From a checkpoint of a small transformer trained on Wikipedia.
Training: a variant of Muon for these matrices, 457M tokens, 3489 steps.
MLP neurons of a small language model. Each row is named by its layer, matrix (up: input weights; down: output weights) and neuron, and shows model dimensions 192-383. Each number is 128 + 32 x the weight over its row's rms, rounded and kept within 0 to 255. Numbers have three digits each.
After each neuron's rows, "fires on" lists the tokens most often at its 100 highest values on Wikipedia text that the model never trained on. A number after a token or word is its count.

L2.up1374:129066100122174182143134109097153152076104122189105112082123105109147069109134074084132114157058090097138100131130132075128104098147134062153071095151122147160109141127144112084088101120175116097138144107124085156115153102156187201164111150114134091120111134136181096098112136143100163118132187184111097122129130177151143182120122129133114132078109143110120107139109116108196174127140102098124139218157121123110091083145079126101123109116174102085122052098118114126132136144118167086120121122140062170097138170159109120131108110124170100139179117185123140128112079103136116039
L2.down1374:124097130114118094098122148064159124106102145118146143126076103090162215102064160115142123151100066108123127162144172110086104161154105130104128118096210193169111157110171137119123141128142173151078108131165139104124090136186118128159118135113165086144116119116122093105164106111125140142110139080146106146128160179117168138115158154125162123128120134161069148113149112115169131124185120070158130104109096136106150135176153125143182050140141163123100138036072077134153135104102129114151107072138169177123075084109172120138136146094157171077102119122163147112085166117126146124
fires on: " t" 57, "t" 7, " e" 4, " T" 4

L2.up1515:153098102096116110113057166084190137081166095118112108192151141078092183160140129105126146141094120139170165147171141098123090140115104139103106156155115130146088105137129095163093092140110159164180099111109131142130124136076162173180158131122110064114128143111168133068109177171120166120117131105158169097134098150129074140150104125188168061204093154110120144107105162151173104099142139151124130130155087115116184052160183150187109092140122159170082108090051118104059150086163145140092101134079160147132107120070062124098119165081123175101146083114055113207106170149124117069
L2.down1515:108128103133141123119124109166093087086099103092116208124128159149102099156103115126151132147131133155131149153088152122220119084114153098127101132165142131140089131079124142097140148111120166100143064153111134127153096140149089082117137172126087158161134150069071089114093137168153171145096106176152154137140183098078155137095117165166119202136158142156133085158091150130119127059122156081129112132168145101142132130149113187128150070114111124120168131113097094167132101171113142142087148163151171113137115180166154121105148113174109073126137160105129085120113115114117149143
fires on: " part" 31, " there" 19, " it" 8, " name" 5, ")" 4

L2.up444:100145156107135121104214134097103162170067063166144181095144028133088151133175124123081072144157167128085126099141123091120111092100169139153133142085085128121208088137132134175078183090111136166134074155135111100126236134116078127138139128134144121094148075085128118104123172136145089171179128170147121127107168191140075151081107139170124066099131073131172155103088105154111116128102098114096160138136182147091133134139142135129182123122100108103128129143100131149106186106191156121160101174045090126170198109174111123161118153155119094146139076138129133123136141138075111100
L2.down444:141163133123043124096143126086167140106107159142133155166042122106164121166119168069096177096145104170145147127137127106166091126061156141160146090129121138162052162154216173093093124135111122111173156056167177120118144063129144070196114179116150138098162093128108131115119142133136136123116159174167154155156123099141130085166109111160102224172122109139143210087081152156133133188113128188088169180118110098087115111112146139118113126116117119138163117158091186117104114124175149167124159081099099116100122086123143154093111134166109151121179156173056100087111093098123113162
fires on: "L" 14, "AR" 13, "F" 10, "ri" 8, "W" 7

L2.up1491:090153084066158119153103162113113179125111097102140160119127155104158148111080146115115120169137163147143109193184126146048109197101117075182146158124139141136175109117117119159157122153172116120109125163090102115117093154098147087170130126150152188138083144147176201109097073119134190163142092117106155134174165108103104152129091144155174196151147066121123198087088183164135152151142089144071155088090132072089137114155215141149171124089103145033142128096114140137132159114145119144109114146106125093096155110121136176130150141082080094120114123125128177141100113126090151109
L2.down1491:132112106133166144151154094117129171133149135152149102111167185112125169155056177079176151112058206173180132114135111185135148076113165167125088119174150124144129119094182127145129108141121152078120069153149168145137071097055165121081114210141060102147146085106086111068134176145143145113150168172114080091150137068074181119063173153120169059091192108095170086083078147144115097147144105125139185091142109174134117123178175158143090139048145162132100116131091138124124114109159100150149070102069093142118148069104115157122070173166189097096099147150146094171104137107095133136
fires on: " of" 20, " with" 15, " training" 6, " style" 5, " c" 4

L2.up1437:125145067128167132127082177161182169137128106100205137159173153095073077119072084121140119117154105128132166125126100090117153180144161120118104165144083104144153121135140185102070165171084156075140042106144136130159097104125162152214086151133107125116088130155074133116141142086094122077103124074158120136164069061157066154053140164139123140156169155137122103115117083151165173145155141154161146129111131126093171170132131102132157080141108135096121082087089167119136070053113089115139142143129124135106156085125121124095140126052155210106123127136094126159097114128093149099
L2.down1437:174089168124143112124166116104140118107128150053142090130135101118103117090134146147189164152137122110162128130109134140101072172103135136164147045090095083118112147161094081163176114114108063088111123141135133126146107088055120172067132145158086130151166128104116045084149115169137210082101102147077118155100110123152185143160123145127142127151118121125126074115142154151120102075195150140129140096152136162121173136115104117139152123164168124161113110136189215155097133142077138185153114100094156125119066115141206127126099111179097070151113140157084096135153157160115110057
fires on: " " 38, " main" 15, " first" 8, ":" 6, " Other" 5, " of" 4

L2.up958:141171105032112129178087190088102117122130147110087091163093077075145100145166119151104124144151130187124097106086082110155188103084130120122180104127107154101121100072056183102084070181163148125163140177113153088183183150131176188112133126123103114127179192110122119122142097183111149078130133046105145101132118152121160160135139083108086137150149119096120193014168162108136216084118162187118105160117102118125141111118122140137159036162129117128160078170126180125148115146154123093196113155093102152090140105148119134113087123113167109120170149121117107132090165121106166101
L2.down958:155172167140109090113156072124142200138122195189167097156119142156119169120158120154133079117104102075082148089158127153116126156122132170124124119202106112112172060149158128144170145153175125105187124094056119096115134132173098185156125109132119098104197119165114145184111109095129181093107147158114143083148116144181134129111123086119134090117057083089100134081110096088105176095146156130186153123085101131160102138163135195086111077130116131165095104119110087157127156170090107173131150099123173183121143132146139148120093129096160109148192155073111125153171117134093095139
fires on: "f" 38, "-f" 10, "gu" 4, " f" 4, ").\n" 4

L2.up1024:076130120114122167126076123145098115106113122166166173131124113129092160109175098152174114148132140181083129154144123064115136124170127157124100079140094115150165133049104180143112124113171167139127168074138101131165102089126101120125112102144162163119145144213151161108111110121141173125116119187185130063123080101123081134090103114147164129133133096129163125132138093148146104143192129098102146132127073122058140098099176104070113085111052142112131135104100147162096118152152154160126137170135140081091134118167126106135079067131143184164109161138126132159148133096163068053
L2.down1024:126114132176206125150125150141111150081118121142178141156092123111086057084086151096075133178139147166150119087100162175061083147151134164098129166169094142166120150065159051146135103099153168142132142133079149184161149110127156113150070100138120113123151099125148123084063104127126133105070147060123167124135142169189113127077064149157099104104137192042097154157154142176160142090163091143139149175109118099216110169117134110098122139157170092123082138122200098144108157079119080081130157119127124146181165171124076085103157095097138093133134149115113152110167122109101113115
fires on: " not" 22, " place" 16, " San" 7, " No" 6

L2.up318:049148129168081140161145113112140088140067132177172179117150122111104138134156233126177093119163125094152130058173170094146124141112199141172165092104128169126115161120156187123109096152107104178128158152121124118118164170120148133169131062129068187177070102152135177105107152119172146083107121165134124146099192145115075101136077100137165160143165172110136125121085105160085053122133108110166134078122114117123167135144167106203120173099064229189139091138100102134100142145084131125087099179096122138110108113103173118091122152123124161127132113171127146196178127140132113139
L2.down318:101122136133160042133099111096124072072124118156087119113164073132098080182119126161090091069142118141108081131143151105092203127141105121128145166116154146113122087175132161077145116098073161149088153133152145094113167152116086208063157105124157109132139127110156088184145144138196111125137117163129094082108121130146127123164085167101118147133093143144137139109139166152116137107147180121117135137160115190108096160038183133105101131150115055111157165148166105121107123139159178123120183094149058155115163128068118136108123144130140115146161128099209123123126137165091122128
fires on: " by" 20, " as" 9, " =\n\n" 6, "'s" 6, "4" 5, "I" 5

L2.up1456:111185134179100175138116100141179079199127091132131136102116127079164114155119175089097097113200218171126126134196164090130140097156145083115121125139128160118110150033146152156085140121097113082127075127128133146141147128101109150114182123154161119123122187128075165142147173163137168137140143066149099126102043096140080131139132088156119139153122127129115100152093123149158099119130116140099109177135131113088125155124090142094209073106097109139129114137130105147083108113109143108125128121127128148070098139190166143165167101149135186150149072145110137144111162134195140111
L2.down1456:125074095202187062141128094108098063134139131099104148102165143122126161158089146100153071143108101141111116172078155119092138133151115110109105132141099127108086123109156087095148115085116187108122119173071148176129084110079085111143166105187144085137138118152155198123120159164103139196139132120125146069083116106190179156087180113068112124078174128119194059098172169112149109149132143111099125092137061155087086108137159155132146089153112124101130151155148136168138121096153167094044114101126098141099150106122089118151152066125054149125135093084123152149157173101083165140
fires on: " Sc" 12, " co" 11, "sc" 8, "esc" 8, "Sc" 7, " sc" 7

L2.up1282:131082153137113126116101150162125123110093127074165161141151118030107125175130193149169083136181120139112122068066059133072090156172137141161151197143113135123166122130118106198098197093139138145122146128066155147106112074115151113147121116134119106125097128148109071114120132147126142162070106142061115185129121079146135171155155135174108103127128116126058119188109159119172155133133120108125111140130131137038116109174126079130118129117135094098162140145106146146120184133179096162174107170183140165114128103112101180081131090158092130149149128066097105178148152132130139145
L2.down1282:162147169091110166097115089156124096154060072136077067164106079097128115166134147159093134089095124143136142125108117133111127127123162179110175134131158163166107109097116156043131122152072179124095100121143138127115107156114187110102107111100122131166152114143114121132106093073081142134141128132155108127126085127104093084152080123093131179150115171075166149138113181137094152136179124109134119078148108133184124155027148106070166098175146145154089142124136122171131173102115125104101132123156118162124087115113159088156115127176151139170137146165106103131139071130116107170
fires on: "." 49, " of" 21, " about" 12, " around" 4

L2.up1048:170155120145172129118091103110096150132126110154115176088118121133133147160101131160136135155135167121106184131162179150139126115141093120063085099047148054140130141122109138102167072158188099095194126100129021101183126107150155099161200161159092132135162123092172120090148074144129141175099152171142145106148162141109088124156115079088165118162148150139101154162079188100154134137140124120097114057105138102122121127171135138114115124102099075138097144058091166155154134093139145093086176175118169136095139130150153099098113128132149176052135184155199144121117123123144108117
L2.down1048:196121137169147113096091109121064139140136189180187137110175162179132082105108072191161086134098118149154103138178081176099114121164111127127131121102191070131106110120144137122118167143109079150130132151117098094171125108130154094117155154080132143138094077102112175192106112080137093159144164179149132107098172147172147118104120140122125175113097132094136124135154189137159096145104194130156081147153096162151143129134127125054104131025111079059166189112103132092130133132079148079170149125147160088093139131097117155150147101110123116152139129139134096102129139088124115112
fires on: " D" 17, " d" 16, " Dep" 7, " comp" 6, "\n\n" 5, " dep" 5

L2.up1405:201157163135186067081154135133104112157092112127064090134124101145149110147158121100164116114121154182086146118103194142092098211127136129189123166124135095155087124121110109165113086109130166081135101149144129038109101124092074120164092121154112147082154140141150097093115114120106108153114126113151105142152123139164141130129183089132145076125084163111107146136110173141170183120107117156123090140114160071148133116118068080159117116161178049119116070161130148126134157095137097088138144150157160150150133134103188127165151145087146061130098095153133141139148098140099131140
L2.down1405:077185156182101113144197130179104133109143175147123125174160158131121121122086088162071125223096163090113106149139136194112139128087156165133188138114168168101157110152151113162119174137093143144053111099094085144125102147104160168143131143131119164130148121111099161112155148063149070118171137082111126111127131121148107146072085061140123198114100119110195127048139138132190120104130128133169110110133141155149105138097096131120192114139079080085111089141136122110118147111130064212174089132128152121143129114108111157137086133132168102157198151096158180149161106151158168148
fires on: "ad" 22, "od" 14, "im" 8, " of" 6, "at" 5, "am" 5

L2.up449:050120091090165157077138076126123106113119130147149159094134106090184145155132153156118140099146131097169131129156142087147167065129131077186083080145149075063092114035095135195132146193135128140096119100054096146142163110081139096077117106161138119135133094139077122121123168131130158125122105157121142142088105086123086125202070081094084169067157098128171152155150096109149144099135097115166165132097083158142153076139143117123106070099174179152116133140132122083130103094128140188106182076106125165155120119101153128170116111188130174128138100129079160105119156153151118126
L2.down449:114143166115146092096202167178136143130168114133122082097111120113126102106122086127144113134177109108065148123089156083074123134053161120188071119126149135121116082152133094110071137133075143123099118116155134128140140102110134136176116184058135153142076093133124087045158135123146133090117131140062082166189118135123175136135189168116115121134151111141118116146127139124109155076138167121134143106104096093154148086196208071161151117116142136110079135074177125161182140170120152070113078146120117143122146047105090156133132118164122118123062104141106130190166133168140121101
fires on: " P" 28, " p" 11, " first" 7, "9" 6, "-up" 4

L2.up1174:105119107191146120093095071163114099144076177097065129116122162102173168153188145178185077104184123197123145165169055104156099096115083127114139176147100123177066064173102142154105098131135064100124092130118165124134165131153160148093140169139141079154136140185111137129124070109164121111152114147199128102164154068133109172183074164119160153102196192132082157151149142143095147159133133139148136167090099170122189129083129139130168129104116121071196157097111093079116187106129150085077171140075134198129128127103156166155099159155140138156145089080111098131130149123098143109
L2.down1174:116103094105102106179140159163082162104127120109187132125155110184114048142076099176065177095115103151107161174149101124130124110165170138099106148131188143139164183088092123161148119127155179132103152107147099115136119092126156153114161095089118158094138173134134149140125121150111089112109117062150109103125117112108112094159162173139102181150071103110142099152118141099162177113094088144092080043110159111124087121152112125118109086078105063155121066180140140178177070119091134167136154170193138051100094125152108098109135122108058107154073134113105124128130086142127125131
fires on: " |" 23, " Minister" 15, " vocals" 10, " Votes" 7, ":" 4

L2.up38:148102120081184131104109142057170162185018106107185136161074147130126145102148106126109093069079087112087066115124172118150136114129128147140109119130148153159143102147144195146092135131150161101122105114134090143162149196125119140168144125118155121144131132124136056123181137176190179139099127108093138180126094139099155149119119066110144158186096093123082104153089172110136146158144162170150129082093165112126144141133152140096059116087182122145156108167142121098166163141095126121111171182155130119156101092151111090086052120149054212165106094131138147128153153161177139134
L2.down38:119112145170045162176218134165072098205134173101123159079079124140151130192118105150128087152142160164099163144111179127099133140154107115099149124109136129070151154168154062169141126067160142124109155116125099133189150110124108178096078162120109124116158134075130149156053135107142115131181135150083106141077046141069158146140125167162107120122149144206144164111164099127118165146142172108091150129133133146142186096115135130077173134110049146145062140123156130130185100113115128093155121087114113159117123109100147169114152131084106142141113140124118136128136137102142086111
fires on: " " 29, ".\n\n" 13, "\n\n" 10, ")" 4

L2.up1050:176168119173146116085147152137151135129143161135110131097148122107106133157063130059142112142135202166133161144160071113140083121110096130108186147141130139130095147156134120192142146073088138071138123110152074137105089091090114140142118154114116132114116046115069171147182065128058064209109151183123121153122150173136056124153095130153129115126178101206108139123130164088113092100068160134136098125102109098170131054135159132135167175168157115133145113166034066138104146113135151133114148145136173140131114124163084171095113109169084166139168134129169129160092122092129142153
L2.down1050:153145100114123124073170108125165184116122086158112111179158108154066105081137097107069085127112119151141112161100103138138117195104124127098085117096164096162111154161138089118073143146126157092144126218168083134146161054147164155170091156114089162126113145180167129080097140141116076097090139084164231163159065045128100092088132083124077127109149143087189099060159129102082128147129103150075132095128127114087171151159094102150091138157134188097146142103150147119195134179126096119114137173103106121196119148096113156115175144137078135118043107102140141132166117152097155148
fires on: " her" 29, " him" 13, " there" 9, " it" 5, " away" 4, " north" 4

L2.up1472:120109087150212096099139138124176100151150068111154086145135125133159113151068078154177183108126140147127171174140163107101112145161124163124121106076128103164156118144086116136097092122191152161103116072105153084082194108182135127176085116081167099082108110160189194135154149125141131145174158115106099092129098164112112117149200115115204073133121114109162116139123097144110096168162082135107110137155138107135126127126147107096111087164103146124151095047109132109073175118120103097090193157133183054068161116163155156134183079132163152196169115120177145132132161103063126124
L2.down1472:177108165138196103103100135138107134104109197049075178105133142141127129162202143152104127143045105126109145062129088165163127132129117098144135167131178130126148092153112140110130129175163175180155138122146152124098098188114074126180078142135114097127109148134087102190130151137112041158079118110184117143121168148158143135090092109155176108152177163099147130125112133100137109148141154104106160163134099072156111179087141179147146107170127154202108123070173127199169171115194156101139053174091049162149155159132129110141135109132084107051143141141172096151145123066120124128
fires on: " any" 20, " only" 14, " no" 13, "R" 9, "-R" 8, " just" 5

L2.up571:155111155127165151086176136136120155059215128184181170128134123141103133114111133158126111122063114130156153118118084186145162109131115156137089113123145165176111151065074142150100025118122119108123146128071135128151164095097139165141106160078097113154097116122166123114114114121190131138101179064114164098129114146107142123179103143082102151135116144101125138125162159076145150143069085151153078204148101116109122096133061137136133117155113135160143104136111155095101133104085102114102126121084155154064161153107131227127175155089104142083095125092107156078118160124129142152
L2.down571:145062125156101113158092140102151138115084123138119132121136143151124088140198077168129156130092123051101140176157138122051121121093077135149184124178086177130098129108157133155089154168131187091114159150176142141095126116073020100141089193117173117124115103118099118157175135110102158143108135162079110092114138117129163135201189146106156132184151108081124160107077125120112139134146079085140109125144137119161134128085170153109110146114140143169136134143115138148111144132100091157171100106110118098161115145136131129146099124128110114132148165125191199131155135174046186155
fires on: "born" 26, " first" 10, "c" 7, "ard" 6, "st" 5, "." 5

L2.up939:112170148158136106096077080162101177153081091113160146134136116128134126097145163159151114152137149077123149223089153111109150131152176161123173119067116146151132184118161120152083109143139197145160143104097149088131134120089185133155114114126122087143147175098084153092145158124165077170063082128140182118068129140191168068135189114095067120108149123160128091122189134132149118172156156112131139082153125106090097126165115155139200092186138087102161082146083096110167135129074058121107096159147104113124144095136119097140103117067049087155165138118128090098130133085119153079
L2.down939:071105095157101108102168176129127120125050169141103173086121181028157116125157137119148155163139158196147138164097157157105125080048090161109112107135093121107135070135153146133149144194069077157136173121135143106084148077133097114091116110104079149091122164116081107130137155105126158097129140120128153048190180110137145162098189127184155140173118112129111160125109106214135094089140141123144122113126148116158199119121153112137116130135122103184062121086090119108110153150155183060142135121116143118107015153149108110108087109122166139122082093195119114099105100116109118137
fires on: " |\n" 30, " at" 8, " as" 8, " until" 7, " from" 4

L2.up1313:168111156143158098134134123178162154111155105133124107119094144132134106145136126100108122104159157142096168155102085073113129144091108160098092103173086133092178142241115145095148081113150136211128189085120161084109119127111124091117116180063127118143101143116098147146210089118147179122127098131129150141144051155076132122136081050187103128220141105113157156099177113148209124157123182117099124131135126121129133114138119167153118091125178137107095170108161143106155114148121136098149123175083163147119173141148156146079115067099176138167146113161130091098151178159152160062
L2.down1313:156123160121091129153100178102140106115063145151074095111173115164103124105169153206188144111057136093143099141092146051098099119133062144115108153184166110109127132097125089131145125185147104147100110187128096128159092145195148189104138126133119166103090152128082118135068144139154047129190145132165192133119193153181155161080142110110092162153116109133142145078152083125126135139134136099085136119173120098083136167089072102123156198114148091093191108129161110155152102114164122140147160100156166138112141110141083131161118143155056147113167108111173143208121132120136110159
fires on: "." 29, " MS" 18, "″W" 9, "″E" 8, " high" 5, " GD" 5

L2.up342:141128074136146153131165178098143130091099119131105122107093086183094135174125051171045104160177141107134091149156075096068130070148141178120089156112132113135088144156138110146142133116092153110098170078085107123136114157136168160121176090157079141164117110100161156095129068122115067200149125157063121152124143149153131128058071087088086101145184115112136183175090181134126138135147111102055126039144135135116112128109084133088113122075121093093152120205056121113159157137138148122146123150123074130133191207149109155150149120184133135148103123124106073135186117112085138134
L2.down342:180098092091090124137172195148179108149114140096140146107165167125117114146087157136153097144117156154160119104059072112121171139190080094118151079150160097079086046104117130085124142104151118129139091096211114138194108107118063172156098073110122113138130114171158142136120127118113066127118188115151110134164114099072146133161169112138152152116094088146125132147137118149172096173096081108129103193120160165207157085094074067121115099152146111125093172158101121067085130107136140134183167074160109085132136100146093128126096150076046111187117133157121107157107194152150178135
fires on: "p" 21, " to" 12, "anc" 6, "st" 4, "ous" 4, "ree" 4

L2.up627:134066147148141164137123104128134112165128142125129181142115153105062100099056148160107108183120074166130167198107110054074164094133125154136075062188078145066128067056072073178144108121081063141097115155073105122161097145183162113121110099178150155119081105138174120120156134125111107118093136140140094117127123171163081136088150080162131100088125124173108125163120139129132144165118087090163105129176140074124136151124129155120126151073110129108088075166127103113102069118125160107101089225128154128156125104195133102146170102130140170165140111117093157124136118069059127114
L2.down627:075139140190125060104127117183113175138150127152142169122147162125070137172123128089105156131172114120181112070138159175174136129141171088138166145095150090091138134156101151107115108086196120150144164100184185096139162071088143139126117176093070135076083131118100144118145180100182133156136166112100130113139193087136125153144082089080133114170209098135130161125104159075087153110167157098131145098154112109124181090065105068112138117110082139096136180153155169121128103125145150120144144103170100151146116141143159075153145142173134131152139128146077133099135108154094163148
fires on: " in" 12, "e" 12, "age" 11, " out" 8, "i" 8, "s" 7

L2.up721:149099149151120169127144169137137178167080105095129119126151122188151155134115122123145173144095147149112143181108061105098121115150183123129118178089114085130138157045068149161175119107134091092094073143123100117124166121119109145106113114155119145095104154043138163152139127105100143079183113171151113162126083124083099197101154102125104151140145163145151130108085111097159110094157095118137126146113134163109148096139100106150073126106130145144120068123090116145124116155108147108096176123137123136247138129111126154140128177151154130163133105157128098136146163145101062095
L2.down721:096164161051173116062103145076126134101163186077150123108146099178153076144105168126080144100145153150113136162130127095098084097099127088175073090120177069138083122063179090167168103116169170104075104118160172160152126166192158140081133114088099150166085124107091048155117098117170165129139133137127126125162110082144130128141117128158198080138128167126133147143127108098077169093063120093148166122141112046124080145070119145124160081121164129112147117172124111143111130139144161235122121165093160145158083132177157104132181143151132148093197074122145169146126165108166126149
fires on: "b" 29, " there" 11, " this" 7, "ad" 6, "r" 5, "c" 5

L2.up687:182128162049150130162060138170149107096089083122138157084129125112160134098111110090127085071149141092111089181118156165144178194108108145069104114168128149161083136174130131101152084116099111171145141126151085107098167135104119223166100147173165132161154121117139161110192118138158079178131184102131119089146160086161092143089066106130106122090126169146150118152140164122105162128180117112119106071117100103209116168167104173111098114114103110126099126168127099128146097105154104081124147180146116062095137121096152190115119161082173150140104112101094191150124165127126073191
L2.down687:128109157174124138080156114068131105117116128117132123132180129117124139107161112120167089142075106093108175097124060053123096118194173194184117112183141097107135114148047141122118135073143124093114082153108133172135159111093122114104079137139093136125124134147125094143108112157038112149116097136087098150124176111095095139102114158151135146106165115132109181146088110138152131113099135103098139104119134133103091098121050055098118161111101120072108105095172138127111195132092083119071135102083123144094156091172121147149149129090089152188134156144107057192118090163151197076
fires on: "\"" 50, "on" 5, "us" 5, "is" 4, "}" 4

L2.up961:137126086098100137090134136084063050059126093075086134151173054115111100115127135142081163105120143129092104116115069143135094133116134136126114107147060161097074115159130127156141116108133153144042102126146104141127131162127119189087132149101115116135135118171100132173085089123160079137157141100129111159161112188134152137138116081159173102188083165191102101110151081118112119140142110107108120110180092076107164117158105150111121136191140099158060112161163058129165143108142129121182109130088109112105119187110164165132129106116106150102131116122134136127122131170133102117
L2.down961:117116155168161091120073097145221130146157150088165139113114146122136164090135177177110209110091117175161132132156120082088105143182120071133097126132152143190163174074099132137115184111172137172095132137135124102155117110135139103156123131152090124170182133097134160155062123187084150169058126137156093083095159210143078105095100084094132129146079125126153126162151132124176083119092094166135123126116127099135125086073185099074150118134084124090111173143102115128098179166140119161160097127111136093135068096094118083074109068161154112128161111130100077142163079136123115129
fires on: " its" 21, " been" 11, " into" 6, " began" 5, "'" 5, "s" 4